{
  "n_layer": 8,
  "d_model": 512,
  "n_head": 12,
  "n_kv_head": 12,
  "head_dim": 64,
  "d_mlp": 2048,
  "vocab_size": 21824,
  "activation": "swiglu",
  "norm": "rmsnorm",
  "norm_place": "pre",
  "norm_eps": 1e-06,
  "positions": "rope",
  "rope_base": 100000.0,
  "rope_fraction": 1.0,
  "qk_norm": false,
  "attn_scale": 0.125,
  "bias": "none",
  "tie_embeddings": false,
  "parallel_block": false,
  "init": "orth",
  "init_std_qkv": 0.0272,
  "init_std_o": 0.0338,
  "init_std_up": 0.0389,
  "init_std_down": 0.0389,
  "optimizer": "muon_hyperball",
  "lr": 0.0132,
  "beta1": 0.95,
  "weight_decay": 0.0,
  "lr_head": 0.00561,
  "grad_clip": 0.5,
  "warmup_steps": 200,
  "schedule": "wsd",
  "decay_fraction": 1.0,
  "decay_shape": "linear",
  "final_lr_fraction": 0.0,
  "batch_tokens": 131072,
  "seq_len": 1024,
  "doc_mask": true,
  "train_tokens": 789800000,
  "steps": 6026,
  "dataset": "wikipedia_en"
}
MLP neurons of a small language model. Each row is named by its layer, matrix (gate and up: input weights) and neuron, and shows model dimensions 112-239. Each number is 500 + 40 x the weight over its row's rms, rounded and kept within 0 to 999. Numbers have three digits each. A neuron's up and down rows have the sign that makes its largest values positive.
After each neuron's rows, "fires after" lists the tokens most often just before its 100 highest values on Wikipedia text that the model never trained on.

L2.gate1042:501552519473511427530525510561527515436498484500519523533538443529536478506489454483478509539525464492547518520437497509490486520575503498568489515526513473431530468510481489498620498512554567390526527491429552523488423443498503470539497562466497480555490490487445487524553490500497415526487515533610593499442555525500516456495494517466543506521484504512505514597501527477478540491504
L2.up1042:513493529455531504531507494502404491522479548502591525452468523470518476438524516549536467386439493512500514530452489516556538422461582446501591456427489485526415515484426539528484491489536541532477431542473542477549555480494513495476487539527497511557493506489548505449490519512513554522562437520515446514565556445449432516601568483479438514501484502488499542475434548512492501439520
fires after: ",", " February"

L2.gate1329:492476445469510552526492524513517525499544480396553566469503531526460475505519504471448500481507471468482456508508545506528571446485527489542546457459463474498442496565603590473515480478500499462445482444469448449485572461565434476457521501465444470499498506509475432514517452518510542458493502511517494487497520445526615511415585519497539534530466472459472534428457526479530460451449
L2.up1329:532490398486495476473434479496556461535531565499436490426529467549482473491582508495476554533449487546498490484504517548543517466492545493486466501535485473459437504442515448449527527555538438567519443534446553518419499508431580516491518527457512427455529533487513549492489516516518529514550454498459488555479487511502484510534503435466489470470496468501522475440529456530479535521465
fires after: " The", "The", " It", " the", " No"

L2.gate1996:434507496513516467495503526499553517464454551517484501513477458505510484436481501484513545488447488477473527522556513529435554576505480539537517429456445424508512522506544509488478557437451539512501497502514470535477571450498492543527484548447547549540537499466530517508483452510536459409527467432507511462513500552578489482527503492522442548492418557507538540463526532469494498510480
L2.up1996:493483528547500489449553571502518504519602524462485469476552528539510503502494490490476481530516475501531471538564520593481522545474478491548533495484495470509479552486467528444496509481465561502425536522524443571497541449507517520516501584473519462496448484518498496456551522478521506431496522504473529493503492485521549502563471488446478505461490544571501537499477480557506542558539
fires after: " ", "20", "–", "-"

L2.gate1624:475486466545463509462543539567470466463526466439472529493428551526417500482448480515493528494573501458514521549439469530460478552448518550479431491549511408448491467492526524478499518462537491453505535444474481579509556517477481496482563488514518414496505531494406435519491516552421479453449515546434525489501545459552559515499576510522458518544556456485458499414549492540478466488502
L2.up1624:461514502419480493464450442518529567426552468484473505499438523490483501496439504521505474509545470546441513487489510497561510490467584521511524487576488524474401461583538494510487498557466509526496515385503507529468505444506496464494480501458515473452512471434528497464497506535527475444411533543529497508618468431565511492461555574513459496495485497501516539339536439454501501510507
fires after: " The", "The", " the", " They"

L2.gate291:488427470468442531450463537458564560558499478435508462491451468529497565504439535540542563527522515504476511420517469445529517484570446497559486533543549555567530409462443490531495432521502536493530505497478556458525528480529533499499473462479493548548402458519488487530473533477535459402577443520504432488447532538488510496533474454486480485520526559492505458497499482539356528477482
L2.up291:398481534476528495523494553509497455488488498448494495534496526453549460495556474508589539480507546464556513427478434420502548555488497574457515564504526499457545474508469565510485513461453545553516463582494540475452486471511438454499621538526521461488451544569474517562490498529529504524545380522526523489440527537507501505563533484506571493444532474544494517521461494501452488517463
fires after: " a", "S", "A", " (", " an"

L2.gate1975:558505586485526462447537558430506523484412505472473480463500488513517559470468525437485584525487489550531584533453451490498497478544513465539494514494519548458558577439418457499466546568541516443559487521504495498583493448543585480501467519501494603516528495542485476537441521457407501570447485475479541541501526385520516486504503538523529533428491492517504507511559489538498477534474
L2.up1975:498549596504569496516559513507444450423452479498542497413542532561512512474455542440482427489501555544429508498480527483566452465555448450552507468515527529481507497527455514507470554560604475462517546541537500583568471495482532572413491516484508586491495470503434485457530508543478555428507489463489554521436479413433487491551513526469501548489471520543573552514549489507534405515489
fires after: ",", ")"

L2.gate1396:526452504407432507530456540488491531472461462480420453462446508430501570414495546465544542496472516475484497469493546534450504459526535496531560496534476499550503453465494469525431512468554550562509511586488564483510515441532539485525514470563505505478449493543479488445547458479508471519573524507489432384524493423553528442466466454515559484534498547479492473516467485536484489488422
L2.up1396:556499527534524497512516483519501481585546467470481447458426497430497518548470546565483489498505503514528545451433476503500533439456413446527421558519525473495518490444517492490482500479480505588527505534495499528544532508551554461451458522542465460483523525513479412449461450572529520455584498511497484421482533453574508472463525470458539476514598474544581543480483476491517433490502
fires after: " a", "S", "D", " A", " series", "N"

L2.gate1307:484487505456511544443513493482503464515515509517511480485449513548496522501496525498488489550449462466531554474482514477521468526516514539428457476470499534572479531477459574534479565454425491479419446521517485520519483522523478499469465535516548506504494562535539518482374565428460546529506553463552450532546517456523491452465484625505440550462493412497424438520510491498499494506596
L2.up1307:522504516460523547468519477513538463590520474488515512465537546509519509473495453544564466529476520494531450476509494469482537478502515422489575489425472509502503546534519580536465585489488491506513431526510449469506470508496478505466530465588499480442563473577524476461447553456459470532485484453473446539540501483469552460428513500512469541384478441550433496503536506441561488475503
fires after: "1", "0", " Dr", " No", " Il"

L2.gate914:524475460545575546508471508483480567530534525490478539441496485498520513529455519490455561542474523512466529470446515500468494482468525512426473466520463554512474517493546415478464510459496483448481529450523489435432479482467500512520519533521497516542483464510534536566556458406524579522491505493505502439528550479549520507475605556548449516490460497465489552423503485486452421476496
L2.up914:517448426542454455513511475527563518556557525473407486500475500446496433560482532553491461532490420547452424461507491579520520434512556412522459586470474476554444471458475442516556479466468552538522491538507564447523491524544456494530531515432600551493436561468586572499478530508496482468538539520411466515469524530504583569540491430498451545507574498485446473496562522501485491502523
fires after: " ", "20", "19", "–"

L2.gate631:512513511436515486451487519474510518521510495583546554458512480560530591555469478466517578421523499554450484488459472507466484509546541499420560489473550541449484519503489482471572521505505450496459530463545536533553480478515470475478458482540549554454527560469445499500474510513563498517515482487458506506549544452472484528507448523566495543566485519577440510498488489508504550454545
L2.up631:584519486526506493553505419506501501545470479472413515604549517530563501495497448481510472507517491472570489499516478511470520451503556561520412478511546462502501446504467508560467527548579505456449534553497477474455454467467462504582468511557487516492564482476526540509579522533513457482485545483468417539491474545528468437456518484509456487524502529520474506481443445458538482501479
fires after: " of", " L", " l"

L2.gate843:507502539542535510406497531467414491495540535483465510378539490497535425482552469550522513541485545521496472542599506580510517569478497483535537536464520553460540507434572442422449505492404477508537488496551574522477467478494537578499536567481482555496540550456480494464512500487541457469472508569451522516506515505393453526429544526484509536450555527504587529518556507459489469513463
L2.up843:494438427470490435541446513489533511531499510547474562441464496473431500499591503470512511460516505503491503502487503492516529489530513531520516540465483536556450499520459499488465459499512536570538469463507479521569552476494508484446609455469473521457554478365527445544626506517502480521495457474514561537432531452440474468504500549377554496472563512508499548467525494463512518503543
fires after: " |", "==", " and", "===", " ", ";"

L2.gate102:500410586492444538529457449450574489497511573534486482486480492506516507454445452476523473541532521473534474476472514443482568534514542539438531500513503480544441527528520567559470454462406520534485442499543505459488511419429495520504478475564447458440580522537468493485546593451471556487486485538468508524472353482486518497508547492430536568527480533464431500500503430508505452533542
L2.up102:484518493479514533474440474553588427499551487513496400525543528517541493405537475509482492448492573481525513539481497550454487517530507524506507480502533543510486491515474542524488527528523535558514435534501414474533512565518490509516525444508487499495559540465482525518526515432455504471559611498489516545506452442435490493441539541528475474518538578565467507538487501528542543499412
fires after: " –", "″E", "″W", " first", " Gold", " medal"

L2.gate1847:463489504531523507454457492482588560505472457372504515509502489484486554527430554458487550445499469483485546507478503451513498499483545546566450495535590494413472465511514530464495495539520465493494474507475503543423523498471546493423565552524507554516437484508493478510420505470516436551505494557512469465484499461516541434531511514458490538566477441531523461489488467503523475427470
L2.up1847:537558486419483429484489497524525486515503484464527496560479465508522487554506476422499456432488421462533529505551582448511480477507464555519487494541491485513448530541504563471514496530530526504487543475491527568516511495427575474535460442472455492524568539528488519469512505522472502508517516526516503539474542468485514540456617535483469534536521557458547476489462475482452493571451
fires after: " the", " The", "The"

L2.gate729:539521524481553463491500504513525458484482553483469525462481522499572413489446400465457552485472477494455442547558484506507526599529465552473467451507511524533573573531504491406488451507487453581553472524436523496565525504415451561562496493549449487569517540546474518508512444495542494567534504492467528491511511469499452508473456527498433446466507473512488562564489492529521540506488
L2.up729:551502534481478480503533529576537504483492558516521502466409511497501402452553422513509522504479432453485532481517455513454407526525463465539523504493486534454521525461472512441523422478451493568525465571579504443517457561533496520432502534522488472525490503526459548528518486465562470532481529478519482509521538408469517506501509500499514507456515513485509487547565570451493509508536
fires after: " ", " to", " over", " than", " and"

L2.gate1463:502534549471483487480460467484499538549521508548557551519461409523468428574461497603546444545467462565472493480532490497506505485528444508470527514418444429553524519465527517485532462476465455478508487520532464493543495442481543610483471515478437494464490477554422478479532481529477498560465502525498508492503473545482500545562549568449497582576450528556523550466474427616524407555454
L2.up1463:591475491527433510566509464565558455448485542535456497531440507615497421542488454496441566450477473535487477518508503510476558496406509518427539499477439521501507562519487469531433496426462553526475517479518433497550485469425522482601527562577474498496480464539451521492534470503438480508477512432475550449505447445441480559572461452490495559502565475380548581537468554480451547440582
fires after: " ", "2", "1", "3", " N"

L2.gate1295:422446484530588507431506404515504513511445490484468484494503490492513504459522497607531493518422460518531545483483488491464517535474482495532529463512499495507576508593522531524448456517496560513493429505567461475515573487445506528500476525486480489497532465489485456458475518497521506496466536549466508563526495464465567460518563564516428578477437492498468493510511584520498462523487
L2.up1295:525465491473537558447534553503474499533461475533524558572519466432493483458483527472501447509479498511563467508510433481491494530472496509567542515558437455525598485598486515514501503462476491498462438519582520488507553503498498430529521472445574500571505495459455522485505496463503531515475492450518472521578500479517567504442519464565519502446459504459494496347502543487496500596497
fires after: "1", "2", "3", "0", " |"

L2.gate1184:494484508528504494506491526509491507523417478515567499502530513578537470500543429484495513506444469541489452540501486548481511483501515427526537527452553459471531517455444508573537503433524568481513578523509496485550474492552523471486538534429456538486513481499452520472450439480558418516516435496521498489466470478548489497485424470523607550501496482516488534507465525427423448457534
L2.up1184:461470506432497487401530486516436522414496478549522544428480507452541422526490487504438461534442483522485518504540526468592488497503531410523572514467471478591484498535461482487503528494483440515462419565429510505465500532501556470466440468525523513436491506482470536469445488493483489533504543532505453495557441396430513573490504432542527485504492475475460484499476486501513549519581
fires after: ","

L2.gate1757:561507428453553431484453510526531448439528480544497561536515498472505498563474529469467543486571506466430500479438544517511504564493559460479494527512515541453495514474528436455526527521448504509472472460513493553490551523593519474444540483449510517502582542566503524534493470506511513537512503532487496566527565453418480568476532550495431513471482490487477576508407455484463565471478
L2.up1757:569498443476550439463463547520573436471513482555477521535512472455463495545493490486472531491557525477495504493469589511511492565514596451471504516542536530436491464518501459435549517534450533479438451482501499530455528515619546470485518487398509442496560585540492550530507452527495518504491509524527479549510563470420474578515550553499412508487486523489466576490375482484466569470497
fires after: "-", "==", " ", "=", " (", ".\n\n"

L2.gate1768:520530492520542495409432497494560484481444597509510504475524518489524494480496500527532538520467515490449550460553454459505458477462484527469502492523550615494496554584506485518503485508494419503549516574517403547543511502534473548474490545506460538445487555482498500508523548433488513537486445530414539517470517506522452518458536561452476497465487500469485510505419444579507526541436
L2.up1768:463511459519450429513510550491483495515524467500494545520517555465590479368480583575417451419530481557468493492558570498505441493460488498512538456551486525495462551531467428540468487507423525503502478553504463415506488524479511526432490517464436510489545554504418520533521468515495469543496485503501449547491508469515526545461547528520498515535521448549501565520461475445515529452550
fires after: "-", " first", " (", "\n", "″W"

L2.gate565:468508522565484491444502419526546486469479502514491568497481451571543527474467534482513455413468478517573533518495521487465480468438481487489473443516479509481502509488466522567476493532472461529515473479553468551524469506510506455472510464481573505450476533533455457478537496428481493510462529491473533522493509508570534451456487473525484478469510487541505559514517494540492533515444
L2.up565:499452490575489427534570510526530469498556564534484540532446499548497487540515525521532508511489464521524525504479501521544454464515572500532542432527503462542555456505526550521487513461478468494501425483522510496507537455600485402508429464469488472452521633539479443544556470426478415529484490509510451510498478532541523537543516536533540470527497461492495507505539505450537469508496
fires after: " Minister", " (", "″E", "″W", " by", ","

L2.gate1679:481508561490488440460527521474489560502535507546482516589525554499497493513515565512524478453555528478485496576536494545453557499499461447484603458480560499477502512486547598492513509463525525483533508539554517476550534523434490487510501517494499448503515443453494439552476542539454470605522492551418511501539475500501578502501572489469518536503526563467515506486515430556507465547442
L2.up1679:526456532485481464549408516518558504468525515420522467516529494525392508580485511495523555502506505514503482484467483474506508484569460506417405527501525489534483566523479495462582525478505506569576497415531529529520483508489527482485528460490518420515534500486523457428447550491545486501477505488461508524490526397489500553524537440501515461487479436546528503456517501447498494491509
fires after: " ", "0", "1", " |"